config.toml
num_hidden_layers = 15
hidden_size = 160
num_attention_heads = 5
num_key_value_heads = 1
head_dim = 32
intermediate_size = 448
vocab_size = 4096
hidden_act = "swiglu"
norm = "rmsnorm"
norm_place = "pre"
norm_eps = 1e-05
positions = "rope"
rope_theta = 10000.0
rope_fraction = 1.0
qk_norm = false
attn_scale = 0.177
bias = "qkv"
tie_word_embeddings = true
parallel_block = false
init = "normal"
init_std_qkv = 0.0449
init_std_o = 0.0
init_std_up = 0.0449
init_std_down = 0.0
optimizer = "adamw"
learning_rate = 0.00231
beta1 = 0.95
beta2 = 0.95
weight_decay = 0.06
lr_head = 0.00502
max_grad_norm = 1.0
warmup_steps = 319
schedule = "wsd"
decay_fraction = 0.895
decay_shape = "sqrt"
final_lr_fraction = 0.1
batch_tokens = [8192, 16384, 32768]
max_seq_len = 256
doc_mask = false
train_tokens = 115100000
max_steps = 6731
dataset = "wikipedia_en"
MLP neurons of a small language model. Each row is named by its layer, matrix (gate and up: input weights) and neuron, and shows model dimensions 32-127. Each number is 500 + 40 x the weight over its row's rms, rounded and kept within 0 to 999. Numbers have three digits each. A neuron's up and down rows have the sign that makes its largest values positive.
After each neuron's rows, "fires in" lists the words (lower case) most often at its 100 highest values on Wikipedia text that the model never trained on. A number after a token or word is its count.

L7.gate97:476429540498519536471471530462450486509513538549464516546482529440456543527523478504539486494494501571493544550523390478479543416456512500500474487616508447508541515474516594461523528487478441569485535468489553489531515453482470485511486413498495561529414526600426505510519452486521539528
L7.up97:470470573470608452491561526534574487533496484496503489553484498523453531552598524554532447513508501526472505494558472448479496538452504512473519507477481467484562506502478548525495550478493413522547496427585528505514464495520513445452492513454428514532493435573472515431502481534476489488
fires in: "he" 77

L2.gate239:443409533437506488550532521475501450528492456545525506462470533556475402444459562582472439585526436481505582505515474445592513508513509607552459531487484468484531479488517458502569547472482493471497546459538538486500467539446512465540539502528503489481513491502504570501478488466551465521
L2.up239:466560488549541488546548477593523504467457538510465518501518499498578532515584506450489534511465522524498486466505443542561491470498492568516488592509524537457505426523551537465499494475523567472551495489520547556534503535437502437453522451573554527391518471518581532509610496443471521510
fires in: "it" 63, "the" 4

L2.gate311:592519440491521565491459543494543543498374422530527476440500500508537512471469495537529471499503554502467526441557525463487510420479562548476440515526522451531484487555460521526481581452506518520465543504454529466488497447471501496492493503492481492503486494532466540558521487455535491477
L2.up311:540481448474482531589425511422551519505468467542517463483536550483533529521498466586538507471575451547442410477468476566465548485467553479555499480511466496544464486594431529523465519447543536476452444409518560476501469504526477552453499518519408525545540489538488572462450518462500412470
fires in: "to" 54, "appearances" 5

L3.gate276:502508506451528464529435503494447563429498474480496471500490498531534555486549474481460547409506429542515514510539370460475510449517465461545479527542502498503552477526513494583550527443495551507510480484495529512507515496460569502515548535498476539488475490566501506438582487488529527497
L3.up276:477492594511471530547517496507505536513584548522555571533500495508483480533543479511561460468547522477449509546579443538506489509510492490500504463420490472526516514499486628504530507481494465510542488507542540494512561506471488424473423496520521501512526527598453475493463481545468468536
fires in: "he" 70, "height" 5, "hence" 4, "heme" 4, "hearing" 4

L2.gate33:447535485397549561522525484464507591491446505516418447533480552478507550546518571439508425519469523466477515502461521516499475505541530502435491471542518593492439458488462542537481545564527446473474531484434559497485435464465528525416536482471508485458506490534448514488435560485511515500
L2.up33:481528507422504536490526492476542532443441488447520498525507482601495549517498549528480544580429574484499513509525541459473479499502491437491535515585492426502490494477483500524461581483517483450470542437518489552468527451530492503498496407502487494473468446505453481468421576450465482513
fires in: "in" 74, "there" 17

L10.gate349:505495452473491549535501597487502501533413494573489440544448526522589530452454509534466559512481559448526519484532454566526479475450503497470547455531498451513491480533582474463443524490492517569493518539512464486433412482502517606550478569499504537437542526486504481530531543521511518427
L10.up349:483482480477425517500517560498499525504502506616453437484483538541526536479524494472484512461520500510511488558438427544459438449504516550552482470526486483454504477499539504430520468394529559531542497456507560509526510507445528549558493426572556496466576492519445514565503475453485528411
fires in: "or" 77, "orphan" 4

L3.gate361:435562563505443427536535452449522475506520502528520482497537531482446527451463412514482488540485489503547450604503509476537428470472501460540515439488555410522539548562515549407514512447544493574508475494521488502450510594473489438474563456485461519484469482556479528445556503492487510534
L3.up361:489494549482457438542542565546549511451452544468520508453500505489521606539487475532500488494494478484526461528500539493501496498472399444537496408501546509492513515513460528517500469457498470495514437475462468461512533541488506456480477463517440442450546461569503538394587448496424507570
fires in: "german" 15, "germany" 11, "soviet" 7, "england" 6, "italy" 6, "kingdom" 6

L2.gate292:485456466549598498531544520517526497533518495490504457451439448534523528403436557460454514454546473565575546501515488528508443446584540486467504472479404497537510493509501571440521521545519509512469483538456436461498535459521458472466503505512451523501526525494534519505495468517533555473
L2.up292:614556513518500526500491540516480505481511519524446463566500488570489510526475496554486528535502412438554455434443569527446560494522562475482540497523530454508479468516478492470538584461546540504447511557434497539528467441519470476518479453474441510483424531519466517466487475532516559458
fires in: "candidate" 22, "governor" 17, "president" 14, "general" 10, "appointed" 9, "secretary" 8

L10.gate303:553577407543560411426514515463489564448463478548487505473516535507499513448456464463468472511508547497468524495502464450504491530496541426523494527600523512496422491485503522490456546531482511547462532525420434400468480511447483465516472477564460489483393524541536513480503518517540568539
L10.up303:553490538530480434457414465473467508546508560520513431544559532470476555529464507498463579459512471517467450548484467515463438492504475538591499507505580480492535518463489491530547495515529572534494475468446536516551505538490466488553544464502504509522525533506424466543533479480536457528
fires in: "the" 100

L10.gate274:481480432517589505487534477525533529512533460519518505525473470521488505402448494459525495576490571522564518437524500495494495435474576516411435530614573485512465498449514555487494507522508461501524520449450512509436558509439514465543518522542508501481463488516510438482552472503537530513
L10.up274:556523541511422429517568427474541536443523457483484519464512495490512478554518564438487419520479590514444476514477513538461520507441543523534477474470530524513458574495519473501487513573494455588520468475479535555461464534533491480551492432529467433551520491502551492478533525466476497579
fires in: "the" 43, "of" 28, "commitment" 4

L2.gate98:477521478471545447573493486496475557497440500502442541470478534560539547520536509497468463464466561509485561434570407474567523489509538525511519551458457560466492511504467520498493475483531495477478551469458531483535459510494563475512588473515436425479473465529477567486505436509494471495
L2.up98:468523439472572419492490468481506545424435501544518522425424506532546509566526430471510499449474550589393491461539458482574468512605469539532487524511532514447493486543466542552560541495475528508522492448537523518550523546545515532448524505593505461478494539440538557503457523399553555447
fires in: "it" 81, "there" 12

L3.gate279:486525433479561482502538517463513494525539451503498544553527511517507436453554582487503490539482493446426532495539484511486544582480475566474544529591526473548492432555446587514449481458561485478475536552472548534470484513469482492457535544510492435536546539490504571487466485506630493518
L3.up279:406484530509541377576526489531460515497414507464430402531479500504501507547524464554428450501494534474519523509486448450512408540496572524499559503486501538504531535583537489523532572490514448535453491423516459528534563511473472502486492478512560465517517514537503491516442496555538489487
fires in: "there" 18, "until" 18, "as" 9, "00" 9, "where" 5, "because" 5

L7.gate348:534564570512487430509547456487384524562470490498470423474517589479513524440441486473507447485492492495455498560522459526470455448496609486475530491548507460499484456462506553535498516502497470511494555487466437493479471532457512544513519461509460519491575551499369513540525554520605546515
L7.up348:488486557534555451534489488553485549534510459477503348454567530515492485455468513501501472449498527522512497558590402445457476546564487477571519435467503544465471527430567483556534469539490466460480510461514544508474525518405500521485504505500473472460466470523468525526495459535535472537
fires in: "time" 35, "because" 14, "until" 5, "when" 4, "although" 4

L12.gate115:507452443471547597534503559469519490542477506505473569469522514476437508444472532518515468495490516464548461442457557502487598424520476529406501477517525507499496477490485553553609530441526458527528526508433426554468465471492438466546575500590443479514506515543502504561492471530513511477
L12.up115:519602477525549518515504488533504503516532532522546544490424499428436565452552513511487566501489454431454463540417580506518514475495494499528441446515526519568560485489530479523543522453509490556469548533505472479523550487536459478513518509487515494487548478507524512523492509545524522501
fires in: "north" 20, "south" 17, "west" 5, "right" 5, "territories" 5

L4.gate296:467539406460603515582428508551451508540424538485512471488475488562512549503470497550436528555463506505523446548517489476465473449476448506517509508527494510519532460525569464548557524508481540457482531503539433497552397468494481483505487503545466508468476513497481449448509529555575459517
L4.up296:488499501417547511481483512456498581489411544463501456453551424542548453469479537490480493581479530531510453558532555509493480503509488443571529486520520496501481475438468564575568531470461553585442499486493472491531531491546493469578512526597481501548480539488513532505488556573539554487
fires in: "south" 29, "southern" 19, "northern" 14, "other" 8, "eastern" 7

L11.gate370:553461494442536470478480560532485535473513431563459500540519540516504472442520481436453492578464562506519552516590468559514465413464474515472524492545525496474485478533562491570544542553515489541558590508484458491507484502547478526555478472445462513503462537533493530519545520452465573572
L11.up370:495527497440525457561436516534464468427552422591516466503454507558462486423520462482444496561447529505518481526561493549551490469520456535532558513493502516510541565481591486497485514538513546444545512470446534507461569510528454492538446546524509486495513530556533468441495498449511547485
fires in: "was" 47, "were" 21, "be" 11, "are" 7, "re" 4, "been" 4

L3.gate160:477496575575519483480574559557473470619452451534448522543474499513518442552468504413413494532504480568532515507523517486494404472549527488472447525479486482484508400481492529529512559509507493501534535447541476462561497477504454481559490537500449490516501467502531495420478539512506457525
L3.up160:574540477521526469452466513485458523544498564524481498585523478616467548429501527494448504489508438469552501503465568484553444517488574478525467503523513610491502447496429504539470501520501465508518495521470480528472515488505387446492551560369442496485469439499526496475477527509491545523
fires in: "president" 25, "governor" 17, "married" 13, "editor" 4, "presidential" 4

L2.gate38:466471516529444574573493505502529479538489504545503482563469455514553500441541546539441539538479538474516430494527526457421482571471503476494563505437509440553491475422540544479474459568583489455483480471527574483511471491520496480553568575557510555525502477526471520474487507548483491422
L2.up38:530460485563460524482482506485521514523497547499444490515500512497646559448513566552468441540439551521510487474565391424543499457536482472504522453562531466565476445534501560467449540541565448459470602473470506512550518438467424506502544531545471511457474466500445521514423462465485541506
fires in: "and" 100

L2.gate293:503434483499580492478566478547498442535488493403454467603525594527534540501542528496507446518433521506524520499549442460509543526508473459521555540519466551519463492461508534495470500489515478544499497511488493541498518554447477461563498429521449552469501504573547489491477519487498525533
L2.up293:450441513557584497493534447491471522477533498428519419500526491523494541451508406530519505488416542515548499525567488420447488504516451487511483585524495545509524509497560521486506497511518517573507475494483537513473543481459524447603565478504473468530566479504494476490525534431501501474
fires in: "of" 74, "for" 23

L11.gate217:575451559515464509495482554454539463509476486526483519441402591511558559428506523512527542505471571476444456551537461453576457516418482551553591464493517465538478469498480556477543485493471487543469527452536466477482478511535475533520471459516529533479489533497481458552466497548461542471
L11.up217:525470512436472490491460432459465469468491568516473501499462572532471535532505466520450461509504475499486506479503436499538566508471444433516492464515453467527516493482461496426481467418490515540475542458519452474439571435517458523545426412532512470451463519534524469462498536476444593520
fires in: "and" 83, "or" 4

L12.gate43:521505522439504435487477536537451508532490465483503490530511535523523536567570511515483457478494456453419531533501479588505460535504537499490539536473499428518488440503532514536577558470486505522540520446530522497459551457457508501508478499553446532544531531579446571528446477459499523549
L12.up43:506551456472545466501624506489407593504464484473531470511472443492459477521485511432499481493543501472471517488452515490531483528505474500514494564507470526532499482427502569525456347468476546456437525566523451491524498470543511523528469493567568515499451501486534518459464514417472543591
fires in: "be" 23, "not" 14, "whether" 6, "re" 4, "do" 4

L4.gate276:454523508486542498544480538472524535566463511527446563529502518549531588497494449526462527538511572496471518507613439395501553505536520553513556511527515520539555486489460550530546545507499427537472536490505516538544484611474515516448532497512502519455418455520583532495466455517525406556
L4.up276:481565499498508469528523507545534462459470537575526527541530476483507511567553484498450431485497476441505530464494463525551539445501478485518516513503467468422556517526448394571516539554476521424441517499440508555510607429498583524512449502494472486512508560475503515524532530495515513525
fires in: "it" 53, "there" 21, "we" 6, "weight" 5

L10.gate138:511444437443474503417519491520530545490468527488492496607520497464474501555471490551476520527458557527458461531468401510537464486450432505504497537610550461462467492568503487461499480466554553515508554532478495480456553492490506498563500455501520527428456542489490505539499502483494478510
L10.up138:475404485508526525465506521496526496439529517500508513576477465490470536558495451528483505512486599477504509492483397452504536488523410519566485567536483480555517500599569552467475480525569588490520520480510520556476585475469489486514501544517556504463505492510503523487494481494478427463
fires in: "the" 77, "theater" 5, "theatre" 4, "therapy" 4

L4.gate223:518554391491542508471513504533502504472512461523449497514459496543465499486522498535481451558515470512509500417494514517456567485536531500393509552482516495506518503474506526581480578525532508483450521456416428499462442451465469424503524475498446532455553488441465453491465496577562558530
L4.up223:413483495515552523581470567514533440496448506417523554504586454483490561557550488463443530501504454439555496429571536464453424496475485550491503521484530491467519519557422467486520508487459487550452483485492457514489533491538504454577490525545451561482444561503546542525515515502484563530
fires in: "east" 17, "southern" 16, "west" 10, "northern" 10, "south" 9

L8.gate244:463422455537557534528466419449495460522544512498520425523500520543543540493506467510406540502496539534481514449514471452452548465538480460589568531496490484576480523466521484539510513482564516510556528506508464471522507568442471428541507547535510537506557518472506491444551512568526470478
L8.up244:476539455423517444502521518454474487523522523516534535480562573530529411512496554520486551430553480501398511555584496488501498527523401445469502481459441434520470540529478524533536519508502557519519452500489429512578515516556535537485613496454463573494470494464495585439544488479460457466
fires in: "which" 23, "other" 17, "it" 15, "family" 9, "these" 7, "this" 6

L2.gate287:427532410486493492418486526553497504590522570532495370532509490495518549515499459506468511429504517424540540474513420440552489540538462549446555566510478476448510473483537508507514494450553477527524507474430495522513540460491475494580483419567521526561475533502481567499480463490484469550
L2.up287:477521457483496521448601488471502462431549523459500446463509556519498506593498479495575493500520475500465495526448491525430548551439440480500566518498528503473532457500554481462521607545486571530509535521488555500508482474566491523523522510538503510467468519503447556469514457461511497528
fires in: "the" 94, "our" 4

L8.gate322:522521461477594483499469444573472460478440523475466430497549514460538498520480552512485519508509452530461515577516459510601518485487488462563587531553500410523503525554516530440468521502479539494521509485466444511488504569558520500457458500523469590456555504582456580556507395463519519485
L8.up322:495473480530548514538473557618421617520494487495512515466440583530579443493499483472533485495462437501529538482492427530545496504505562554425481491525529523492513552541601484472487474464511506516559526413548474440492466446464484537478466460491522553479541532472479536503556513519503538499
fires in: "its" 40, "his" 32, "their" 10, "her" 4, "an" 4

L2.gate313:527489501497533486516528503487456536467498526510486447567520506430511469526427495515547479433475566458492502415479450433531472514574474497456496522537502498458479463542501535512448501462537448486491506507429520529491525485393510480452550484497482490542489527518410425493581489545501571498
L2.up313:510454517540480571511558452519510473556540558462455525608538500450494490512456459488475527475526522383451469512486486531595449550465576561480527494539472512544546488461524500469509503487501504451420508513493490591523567436544511487548521465474596519513411502530480500573520530518524529477
fires in: "by" 61, "place" 5, "during" 4, "singer" 4

L2.gate53:510485471533511553504537556510548519523492476501478512505507504538614490458495523490457553501512608560459505482561469416473511471558466534509550464464543440607483493447524589455457514602559511550480528454505506506534484494495464517553526512485563508482478515479495539478439449578497503496
L2.up53:539501460516467555515503500523528528461495533566417525563465458588576541434454505582458532599448590565499474452521488422540541469482445481469562471486494449544489494470498552496506527547560512454540499489521433480492530489557495527536555511510456555458454457500466565520547506522432487470
fires in: "and" 100

L2.gate51:436497531526496492519506498470517585539484551478512510485486472533546522432483554538474497493477500515472539494548400430525489436535460523453532512483510588490482441395472483553492521503522509514503521467533557519516488525481552523497519518581500428472489625472476555417527511544565507528
L2.up51:470499486434487454495472545441480484527577456514553510446450430564506481463508482595536448474508508510494522452517423513510532563508466499527476563517541481501529534539503556460458464548518521496523547547476497532507537448489468466442516551513380458473575508494483479462565548492517536485
fires in: "these" 17, "the" 15, "of" 13, "numerous" 10, "which" 4, "country" 4

L10.gate146:506579468537494456477424499485464544496460485491493557547512507504460468432489447534485458470536487494541493513488544530528460478511564520443525448519521529499496525557558447486458504527532471573513497467505512495481551476424484525514535420523576549497459552484463588458536566522518514558
L10.up146:499411511429519557472449537501483507499492537546538473512455587606472530558536427511490488396495544491523478486543547491490432562430474460467497497504508482468482492494473434413517511428486521490536556516469509530537477491490505528545408487520545522535443516461450506543501501445419518489
fires in: "the" 25, "was" 19, "a" 9, "studio" 5, "movie" 4, "title" 4

L10.gate230:503574467519475454470527543510527496556530563516470525517541601477578544466496511478451477537463550479481527538522439487454458451466486517511551510575575495457473432534493478536503497483522503533490555516524450477466502519518531520562492453539519551485494565544474554509516475507532472574
L10.up230:471566470509472427505535556532477540490560536557508508530471523462521536479506408514472508501517503463530500544496477556455456484480504588452589498505534511530519494505532426479490467486528561502442499514508528551376587479530468546561447487615512497516531608473520523490431532519544493519
fires in: "has" 31, "have" 23, "had" 22, "or" 4

L7.gate318:553559513470477466459489511515486548462501457559468564497426565522552525426571451484466425550518488492483562534479505557521396514469488524515549472540509453525550467508564448470428509506483508519506550523499528449424565518455480509546456563586465544538490582489489520440492502487510506494
L7.up318:529490484469549495491517552492501489475509492429542545518487531448521449535564493517472502564474467505440534527492594547565490482454452515499516512477541460504562473498464481511486532574497487565510518559407524488499491530506624498451489513527437444498495505473470443435533529430479558500
fires in: "are" 50, "is" 18, "be" 10, "remain" 5, "not" 5, "may" 5

L2.gate327:552463564476550487510443608531510490478568514466538468529520550398514480528487450559457518488479594536450477553553482462399451446447431479461529521485497553494508466467559508432520538561589517503526494548500454496466468525583468506541487443522530514489434521477453539513504454455523524505
L2.up327:518467539559486507457490481497542599448552481476524488516450465500488546486480490573494515475523475446500456471585493462454525528497602519513460532512510560521530529563419517425465498482506477448519494485520481515497488527522416479526539544524500484582492495531543430519509490542509481470
fires in: "de" 28, "the" 22, "for" 4

L8.gate248:482406516486442509516434468493564538502506463470454476590450459487551503474452564490477486563452514432549504553528455482463457490444493530484494519541521481544482525521531435474508524545525452535477582504491562446473508451450502487576432503447420510501534517563520524516544514501529533508
L8.up248:553504496470524503519525517476508506504458492525493525459511505561518511429534563493444444489425573498470496535579523453533439565502560550472527505541535465479448458457480501487483524508501534498465492487487458560407506502459568416495517544565451382577500547505522450529550562453493493525
fires in: "to" 30, "at" 15, "provided" 12, "by" 9

L2.gate402:476543570445475509467420444471482511450436498526534523555506531492518559443537495505473443484425521534437495532547493500535475494575470585552509556527537558489474516570453526547545540450517442460472541487450531505556449469567431485415500489469489474527426498553536511471526541500536508430
L2.up402:477538421461549531530465574514426503501474556603482601483525478520455553555480490513527510562441519533518473453506426458593485480472457517550526460494474503491483470438487507536470503427526558519479499425502508494455509502489498472462537558470521551478525480568524500491439459472567486514
fires in: "he" 61, "it" 28

L11.gate162:489467501455496469492501493519447538512538477450462467478551556511482544509477529536536460464481531584514472501444449519475447521506529577488514478490531465554467446517503480559473452464533514453494509542441540457428443497443503526435439483565516537453542452486510502519526447469517534540
L11.up162:537509473500492493475443476443477540493461569471450469487512467486473468510548571454529546493497569442490514445485483534553418547419503507509500540491492499478493459556550512575540488429551455525522491478484476526541545552443467509480532555522648507455491526572563462583558500493601475449
fires in: "that" 17, "an" 13, "this" 10, "their" 7, "each" 4

L2.gate300:476527483471567576531497555552504509529470440390502461481452483497502517484499462465548520474526536507499487543441568547455505454533509513464489519516435492489550495547542494524604532457472502526473515494461486491512465443563437482552510474514506536423476484488397432470460485590534578509
L2.up300:510500442472493483479490557476480491516358482514461477430439473506506532488412498515484521486504576453493477486568597443486528477473496474504489471499453457502452505468469450555605519445461502540487470512461482520547405504535453533546521510515480499426467506478504516528485505565581494608
fires in: "south" 31, "north" 30, "west" 8, "mouth" 4

L11.gate386:526467514531469503460468524499446521442446512453434494529570582501455511503476507467515513446444584466570524478488463526531482468460472481567545494493494476518441510416490483558488517434546489507484536548401509513519487593484510507450505578538540518498465560549536525563520504529550499542
L11.up386:492480562463455527525434520444510525457514514495519512414505567587466540491520451507463501490427506508554467485470482489497527471468508546494435502514531555545421483415473482481510523517562465524506571472488535478460438555496427507510565453438540480487525455565490502443529429532484494497
fires in: "that" 53, "which" 13, "late" 4, "incumbent" 4, "ancient" 4

L7.gate385:501457409533511535495448509551523536491446472486552517515497514448560473548486496520534462587435500446509526436499496483472472448366420512521556474535480520565502496521516433550495513491527511544510545465492526472485502554487545570492425494541464533514453528470503602562564462478507463517
L7.up385:498518496609524538531499508548555502453411502459550487493519563498526498497543509509535476520541494549480471483502541522474488497511530473495551480476504542458500486477449514489449513603473470495473497534485534438488473463434498507474561567458527522490397540503472487401503543482514497515
fires in: "to" 76

L2.gate372:472444461464496468517549546397368521502503412505548453477505505540514402449531479486487465488465456429394578495480471505505524505559518499544521530439438544445507499461492480525518458481474557517495487462433522467479466531478451427476536565453480468489569548509494510425560471538495531494
L2.up372:528467474491450412512569523469462493450488517490562491426559540548485485444508477523480484493513479449502603586501491575480540519482434463491544560504606525522452562526517505496450431513514548511476516423481523530506466460495502503460492511487536555467546539459570548517485511548518432508
fires in: "these" 19, "of" 17, "liquidity" 10, "authority" 7, "simplicity" 4

L4.gate98:524567540503482453459513504524431558498467510505504518532495525531564538503438563492487535454516510499473470565501488570504590442461454438439535523481507420500467552502489508476505570494507450459511492511525449505450578477503508501468493493543510561486486425553429574533487451540489497466
L4.up98:553449497520490466561442489484477506495517500486479590443469477525552523540466540539489486495437447468445504493490484490584590552501459510447512480523527477534523527511461508476520505502527514454459567429547545543531507409520516534455464538515560530506494429485477527546513479537473537527
fires in: "its" 57, "her" 16, "next" 6, "itself" 4

L8.gate323:502455546476477468516508465508471483515472483534430422467514583502480497461527490505427414497419479472528516514498419523519440479488513510507521468539582498495457505555454450567470489439504430513503605466540519547507510486385509478485492468508483476466559548553474576531495537598531604509
L8.up323:491486569473445549559452521519549538486480449460471460509524560451502485506454517507512468496524475456516469527541379509507467488465527524471527473480477456500537501549492507518524446428507498478500536493518495502522481482486481416512500469519479504538516546603520545484512516559539548533
fires in: "where" 42, "although" 17, "when" 15, "if" 9, "though" 8

L4.gate36:521513448425467504539510452452516498497492530465481505515431525492433533532463499518422403500476481503489452480447566503529486479498510481458550459487446451493492502550520418537554560517494536507428464481459431501492490494540510484496550476456506519547448533469515436524524472553550543560
L4.up36:507540490454496465541498451446508533484437423455491500457549505485517515438496528537452474528489535445420522445522574526474513515494510414546529438504535442502455484459497422496515585496423465478473499516469478482606448534508522511523491446530475472477450508501483470579481458493482499485
fires in: "north" 14, "back" 13, "throughout" 9, "south" 8, "trout" 7, "line" 6

L3.gate135:547484465434535514495523518489423540484442507475424519495453533521515414454517499529508483604501521462520581519553457503536504446515561503564519481528490463455452440588513444502528468462479541533515545536511462583498513509535510503541436457571531564416545508520552523558520440499493535507
L3.up135:483509510476529559533533557484461460509467556534484527524460456547496445456536465530506536524524513476474530496556545516493499388509559493500493493491472455506494479606549478459487442436446520523522462601507470549457552538524462481559443471543496489517578447464557488486461524531506575461
fires in: "or" 70, "ratings" 8

L11.gate254:525504511489515527488471467484458543524555521502420505469498478512484565496474504544467477468543522544529482452496503474546482455498540480531517603505478470512491472462427577519477590526513480485481519398429492466495460487539461524549470529540475447492531460516450516534490537471546597499
L11.up254:527521507505452499451428481518428472407572475512446448453494492450517507481550479512498494484511433573525479520458508530477516509514458511542553475471477524521476506519506461525499501442561550545488458474503482511492485519425513510553495492566580523515532455482523555528532462541528542489
fires in: "his" 35, "their" 17, "that" 9, "its" 6

L4.gate152:447516541461475489445503559484472461527508494504540468429480569533522507462541561507502452556452562505452527570501525530504524450577530565504400442554552586470543488532556485482494528443538497464507572453532489535479458516512541490502515489454538471466547573507505451536505491542513510518
L4.up152:498544527457528540458410549520530438503580539535492469522535481562540497492564505534488389541460543446446539448479481521575495508485516490534522564541537508520494501485515459482474473438527565499513512535528479434492505465457470483503498517509545444430487506509524551450441540553487524507
fires in: "hold" 14, "early" 12, "career" 9, "growth" 6, "holds" 5, "length" 4

L12.gate365:510442489571564519457440559513476525439567475480454488567539526491460585549475576521427521488479546535493551485503475480529479509493498470545512545543572450538461538505532527531532506402517503492496527533474476445514532492456549476522513539498477534526451476576448509503508447511485524543
L12.up365:473460509535464506490542442469500525526459458460553442522517546493484515592620558517555460467484520527557549471514598513458562531477496496468538555513508475531482541466521526514582480496482493476490540532527441476499484536485535554506465508519496489518534506477545482497532506420479552523
fires in: "of" 46, "at" 5

L2.gate196:461513479465565514543531511519501561502597559476554482530465526523527471464533510545465476501503507475437525486515445458572459458520491441500503532517562509529504483511534518540524556497534498519465501535556489534466519496480443511522493495553531493467481478476469511530507519458553579426
L2.up196:476456547485481419554504532509496529488561482528531560496549532504565531493573536516546530474472495514522471542470546443473447452425499482467547510436531501507570464480521510441456532507512462490506465404560512476497439530568457541547517502592516489515549561491493454489604508425474482573
fires in: "other" 61, "of" 11, "the" 10

L3.gate48:474515561547567479511493488481517496464474510484489472528518477494476575456526417514459442505492585501499487479484494508470443507420508562462444546472564542502514560563471515466454526428483474487523489482452512526373599513472468482509540437480522555538510507474559484480591449483507528487
L3.up48:500513455579556546535432458508548510520474456503518472519568420515552514482554494452502519554556523532409498469510522518503473506473455500495460480501454532563434531501534597513541514554504458535504525514445572400491492542492516513524457462535524466478504459517487496469464506484401501481
fires in: "the" 100

L10.gate88:515458516495540544449550525540471458482492499545522496515511517466477561487504516506464423496516485610432546464467496474538492447454487530471496504508483467428511502469488506553480517525434425514590516463510434461562441480502400418488565469469447567481467468554445547540551463451490517558
L10.up88:459486523482542538517544532566437480523536493588536446554491443487484498410563467575509456475556483520429514505563478506581500519508527526505524484474420491474499516410535474541486554542435479508541491528521485556489482488481376472468461548514507549561504515524383478505475460468455470439
fires in: "he" 54, "she" 12, "break" 5

L4.gate188:485573497451485515554545481549507496532477475522567553476475522477502556454499444456446503485437470477511546545522517546513426530540494476459542472479530473449569438477467401499515592483515477580508546482564431468526513502522439472506478488512518534424470516461553497495561450436486505516
L4.up188:439512550443469560532541462504503492512524518521518420485500440534472454513535559558508471504466494564524545532396561533493467466572490465520527587505449489460453503531472525423461514519516509517536546552468398488549494472483390471514486488507529469537474481474515453542565517526448553494
fires in: "north" 19, "working" 12, "married" 12, "south" 11, "earlier" 5

L7.gate375:494463451464496572485455457456509536491509549554460496547512509451529544508489542523481510487523460478441456516540447443490553518506411514512542517577461455482507428553532514519533469481549501524527516371457453462493449492531522500512608532466510577581458510506510546505533537503577511438
L7.up375:528532484533578448509484572559481558503530454556582485551549461502557475541518514598484510505463525512445489465466428495511479502492484493457535487483474503510470526453472465547489543456493525450511528471489517416509525570502516529462479512499516459437594483479467497503505508500466502462
fires in: "it" 27, "which" 27, "this" 19, "that" 5, "brushfinch" 5

L2.gate345:484482425490485491486476570447502494457534502418549511499498467598518525496520493525413480565464504497481517511524518415505464548539444466507539523480548451571530443512492486499433510605541563473454532408542530492528498497508490449558551529466472470498478503500514476416413477506489442481
L2.up345:460502523560514512533473469442501508557506548476473442525509525531560592426544524529482466479450533556468466466496465455403502541494501468447552547482512481539498510517551570488503461502540493461488504533520494511521481543427526539542498524532474543509551559440519490527553604527533525476
fires in: "of" 35, "for" 10, "as" 6

L7.gate319:499488475501524507482417476461465511532544471460443550501489492519526527516464594498508487512506551541550501482544432496522557434543544524500476463521497502501477457539560558505624460455495580533525502516428533535468484482466444499536519492503454450420540449565475472539532463454490479480
L7.up319:507507545476517471511525456387507488544468553494492506530501539511550513455519522490509470508476444484547467474514526487518533543463494544481477524468446502518564547465477501507464432467472520482520472539502504510474445497463499458487543531399495509486501508495501433528533531506471550523
fires in: "of" 26, "argentine" 7, "argentina" 5, "puerto" 5, "councillor" 4, "tennessee" 4

L8.gate258:498534412442507452518533502395516513516462535521469447513579460488514458540396513484515472533456497556500483525474449431492504495475522476515546552516494458514492516516529611486526505486479478468544523462373470458467490507481458457499569484406588491482505527543472454533533484507513501492
L8.up258:595463507536424456486524476520582474488527485504403448495447543508529506510572544479486482488490480464512465475549466450505522506504560456553437457500539545507492500460483516497453515498559540464510510523470457524458491478496438460506520478537457467478456450519501475537528484520485579503
fires in: "the" 57, "chief" 5, "revolutionary" 4, "his" 4

L7.gate191:531523543385479548394480545531541489498395507501550560551499493548520518477509507484556480469531501518492531509504601512418515495525521511510515502536500472494530473507496452525456493465537476550471500492489521556514467474501444535469508473459452497492460507479444532530483452526491672557
L7.up191:469544476491481565478540455488475507553559504565551483506529530532508436467426470480532478474501462460566520528444551553568420500525528540425499488480488483524551500529531412495512484550512455545476500554433452437440509468439466472589593446474516489483529516476470483489526609478511548447
fires in: "north" 15, "high" 11, "open" 10, "south" 6, "highlighted" 4, "costume" 4